config.yaml
init: "orth"
lr: 0.0136
final_lr_fraction: 0.0
MLP neurons of a small language model. Each row is named by its layer, matrix (gate and up: input weights) and neuron, and shows model dimensions 240-431. Each number is 128 + 32 x the weight over its row's rms, rounded and kept within 0 to 255. Numbers have three digits each. A neuron's up and down rows have the sign that makes its largest values positive.
After each neuron's rows, "fires in" lists the words (lower case) most often at its 100 highest values on Wikipedia text that the model never trained on.

L5.gate294:156095119126119125131156081157145193141105083134098146116120133122087169150146169157134136135100211121179078090158191167181142149128127117111168166083067152103115169131154126111119091078160071091137152108131196126132153131161148109120108145112106138138129170168145187122137155104139172094110142125092062146128071131103120114159162114106200124194162172109198134083169126135051119135126149176134158107128127123162125081136140109144153113113175153135132132133049119069066121071118147121160156096152122196143212115121153119103167163125150093129194157134143131125161112130098152051
L5.up294:073187124073084121098111159141169149146132089124092138156089126118070156102148183102134134190120129149105123136112129122128128080121107092151127124185120157135064160152100181098093106112094197117171087072181138067148107091131093109143136117179098174112141083093056182137143152129098153151102127165129124128147145080087047126081112138118166103085090152182189142163138105132145149054074159168110109150137113119147161145117101142212163101080144103114143148049197119174105154098141111086158144102051084097093137161135086128116126205052117125116139135108106140165079111107173153107
fires in: "in", "by", "22", "24", "20", "18"

L5.gate2647:183089130143206143112095157087131100110091109115120098156191155133121121098151195126117090078095150149139123175138131138091089139160088157114099093123124086124109157167140151165105072116100112166112107094104104128103091101144158187105128152104095099133092158143158145093121151081104062128094136129098100130128131135122145082148171198109082105154122101203132081116133139185183138100093114117112124161094146148132125164101180153150134144114140129126143140139118105159101178065116188174130124176115125202123102188106152196102202161175097158180146188137138141140172055105119145086
L5.up2647:119198176131107130157122110108093141095131132086144163158134161120132141173158080131122122165127108141173122059176162140106174147113150142142131149081098126181119116145104096170168157099088125151131108153164115130140103058067125090152165144162126128073099125166218084144116110110142103119146119187098119115169116178184216165114167162108151175136115094151194154162123146112098141185135168124079066057144143142138144092145105112141096076104181088107158149148085114078100103185062118134155048153084138140109147157139093127132151166164119109126075116098164142138129138089107133105
fires in: "both", "all", "most", "time", "many", "in"

L5.gate2823:116120130178126100082103107164111121081101101183078164143085134111114129147044177176133151140093147105140110092084124095131103134155163127208107150133103120127110120136189102089129171125157121185141160175205071106091150137188112131155145127162150120072091141107152086091166102189190174130081115094145173104187153110107150180113136115100096162127058107164123148132085114061118141143178145187091158094103111155124083146151142120077101144137136121115103194123108171107084163215150113143051130109136152146098110165133101201129132138062142116102140120100093118139123192112105129145
L5.up2823:114128162108112085145066147110085145125138178172107077127168138120131093139173183084192121182171172148188137122144085170138179136172140075127152108131098130159120168126145134123089152161119083105074149077115129126085152159110140155117128145111160120134081084088141110133150145153132113107150164116131144134162073133178119148051122104097164087157075110072171051093109139107155092174126122115080171103157126047093129076111135151125143182094118125145087150137109161136223140162118148162141138137097183117151118135117083105072172062100123108098210109150078133143142115173119089112
fires in: "was", "is", "been"

L5.gate720:138161126106103129101104117146082124106153161125112139116106170138182131122166094193094139125100136156231108103129156142085130111135080122157054101108090105149127191131147094153066149079137103154187107117057088109164124118139162165153168154141127145167099142149072142127113095127068168115096066194085066190130138120108120151079150090101149144126077126128105162146128070153188119154047139148087117124137147119139156102169126145119111137104145122146141115081094121135134111198160139129122139127109140109127110117149152145142117147099131153113125142087191130142109167169046105141
L5.up720:119211167165170075137131151124156165096143166112141130153117205197067073126170051166142133101022106110064168134107133164130129076120143155159118076130137092156105148128142145163171126147139126058118195130128182117136136159131153150152116095134083156131161136131086138150150124163220133179122044162113139122160113131171105150152145072129184119132087103109116136095094138100140098135130167161102123185113122106175147139150121101096106171092137054119112074095180096092130097157114185122076090090152126119153196192064101139141105120106072140146153150115111161131145139145125099186
fires in: "of", "the", "as", "ellipta"

L5.gate2038:098105132111118130158144085103148074111127138151157137147150152129108127189104070132171084177240102154114149114144168153173151133164157134111109118175117165114160183096082124122080169161084133146135142161089192145129095117199161114101085109155121112109109167104051145138142100113124143104157164169105119144169118190158175137190105130149111124155085138087079123177121085160138218109159189171186118174118161096123109120064124139096139081091155162116156097164120146143125109140105093142144170128098160110118122106126075166130209128088104159155124100131183128102135135169084141164
L5.up2038:119176126127081093142193170166126174156140065061106049090162205106063117087137153158102127104152165135157154115102107179095072112135131120109136081127137118107143149138090096091197107122141097125134107170115169150148103140182089175107100191115114169133152130159135161155091132173154128093088084109100196145159129120104121136086130110076135118130104143148067160082138139193128134085169085112089159083086137191103096137112154155129184123077164117140069129140085071075160106163133090120103115140112100120127128077136087135122141138090159154181119080135120174149165137145126076135
fires in: "such", "known", "called", "named", "written"

L5.gate2600:113123097109158101130116083163104184085165145167132130108170044129130157147085145127133065143131138176203139074136109191135165070122108082046081118113112091120169101112160147166081115103139108130120133110144105189148138107115201199142139157118157097110055123109119155120116117110121184124122152097125136161115145087145168157162142107137118051080175191068158117149129156142160112171074137179072093127095112091171162111036082148170163163175143166124171088139133098155139113169112150149117123115113148149130185180148069117079153169181123145125119110114047146125157110111147151099
L5.up2600:106184099155103137151103119128132154101128208121061125147201110134185131120073137115167161188100111154164085135111106109164110109075120117092115088142133073083153105105127142112086092136092144170112075134149083105065180088078122151146091120113176105147074107128123111125140133200106098143108094090134145133148123150120161174156085170125104096121131119092131121134148143082122108186166109181145157127147119126160175096071078097143159170076164189176149100133103121165157117115152136119122138144085093145116108177152122085099146112110152126120131160079093149107115112180159136090
fires in: "by", "up", "he"

L5.gate974:103169135129170142108112123119125115158093142155098064201173175126117105079096115104113080141111112074104137093090131126134102123147102140131180125063139174140135163119094129128103117161163174117152170111137147162126149145145111182112111130151172197168110136133176212180178131148095068159150102142110161156100113180148152135110134100133147126130096138117197136131136110121076129148079120160150085168073123137139094179063166166062131126183010129125150180146088134152127122145124124116143142084140112168171180146184171120085119165158131115114156127100135132101102116216128102119
L5.up974:139129120151162187107075138098122138211122154079090160155162122148167149154081131151066082117112120123141201157119132130116042109125114133116142135113120124187164081159120166148138163085113114149113165109117134126129135105077124137051154131223155208109184145118171148147164189139191108141140123156184150188121147119190086148177189146133143136106166115131135121138149114117109083100053103111124145144112108138114048154065123143148086106103126169084111067114084160162169140183135173114136136089125128123143129115118101197104096198143079124082122109137136099145118067175145107125
fires in: "as", "while", "although", "when", "though"

L5.gate1170:219131124173140157138132147137163095087127101147150161125105126098145155140178050095151147125142130154082065089147115073145150132105148053130115039107098112167097110142139095154076139114047180098242059134128136146127100115088108126123183085142139127197099115102134148046092096107159087156163102144134115156136144070119053096096119147126140137097098078136099131154080093147130150089085155135167120188081106103138080098134083152129126129134203117102184132151147106137153121126120103088101089095123128120173153087125106166156167167125098095178071130095082133075099143113170097101
L5.up1170:058164106093158129136199107127099162120155139142107086151167180141108106131159114195119141133156120188150087103111123202129170189123177122129096118128135159114209091182115083143166073165196136164144114130120217139150102087128116178083104091116118130115133122127107116183117148110165158116134131127109142079200189112156186130176179113155157175068156161128114150109131153130122129119127145147107131112176131185173146127137147094163152111138111114139126127155110122089106150074093161155141124075081149120132145144168142137088125111112118119064177176155146140161139123135120098187
fires in: "both", "most", "more", "early", "late", "much"

L5.gate2362:142147119089114131147139108073058117155131190121096116086161109127137160083172142150088107155139106108114156128162095134129145173169193134191133162112156159134195213134142154080161163107096182138098136082163126181093161043162099149133094111125123139096190147152101124146090151063111113157047129040174147126148160179072174083155148163146141113083130112166106033168177128129128181164097105121087152100156118132134128132137140097075119191107116100129138111101144100128127124186136134129132132198127165120108064137134117046122157127130080139144131089140145168122103112167128145139
L5.up2362:118163125191144068142118164136136139100105137142118077185111108136158116128135122120102159069089180158161058120044130172163141083147110132128105160114100096071124097133137159164137144144074145129158134092141134139076171070153169112130128186104166127106114127117105163163153118106118134167095082145164118081104107126145063097060130104191113164098118103084152099127105168164099126071159160119117083150150138094133156171052147129103149133111061132153113076132150138141099168171153114124127094121132104124118128212067086212073156126110118123153160179092176166140107129152144105146
fires in: "san", "los", "flamenco", "blas", "las"

L5.gate1534:138186114171159138054104106166132156097109160074107143090158165121149134085107146126163180148137189174136097147123145125118099101142088149125185141152098086086142099162175128114121087138182170085087137156192144143143170160163163091123110124114152075147073131137126141130133135125128179178137092086121133143135144113125150168162096125128093169109163163038145141159158148097164109133156097074137171137162131151127121146073110125105117119104114188141141114188077187141106178144150163037176130137099124134094141176124094078160101117121085041099078071101120090110114118126151111098
L5.up1534:164110142129076114081098150168150136129160166165082153143140083101075134123137107168076166119053092147185091138103122093141164170148142099133147091100079106100122105100165135115122097097107095104115118086100130154144109104120160097147134067108106088103117138134129125145141169130132182179172122189129140150109093182122152165139150172190148198111130120153104101116142120209161151174094094131142089117171111139023117131123132089098132100139141094117127105124149102140103126149138128154101096099157160131097144079091123140099129125107126200156162116067093161124077138114116083099
fires in: "by", "before", "after", "who"

L5.gate1837:119082122172157105091136167110110148060136136203137191145141135163144123089081160152137108134141137121126099154124134202172132143167105181137094109164080190117121148114107136119129118152156104196150122093183127149116163108125115139111094092104187117154079162125078120087196130116131099158119167058184134110180087124151132127090142141171126103160129166115145191160106090132058129190137151132071175141131126128159131088182149124156117135134175144118117180162126170093175074174107116146076099185186142144122128109122127069128172155084070144184170111145141125051138153127110150131
L5.up1837:092169150074073094098112086055109138189140163138166109165107112105166150082134111174116136139113120072108096184156141144162118093132140079097122117154090135104093129124092110086147126091112045118106134136150086095195096097165127101150083116107163125139158147148093143093130044153128098074124124110129110148086153138066137072118142059174107134114162095127165150169135179147101146123124106122132128138104092150168150187125109113112111123124132072155098086075138172087087157139137139110111149142113071109139120116111141131106130102058174088150120103145149134142131127141162180042
fires in: "and", "was", "put", "promoted"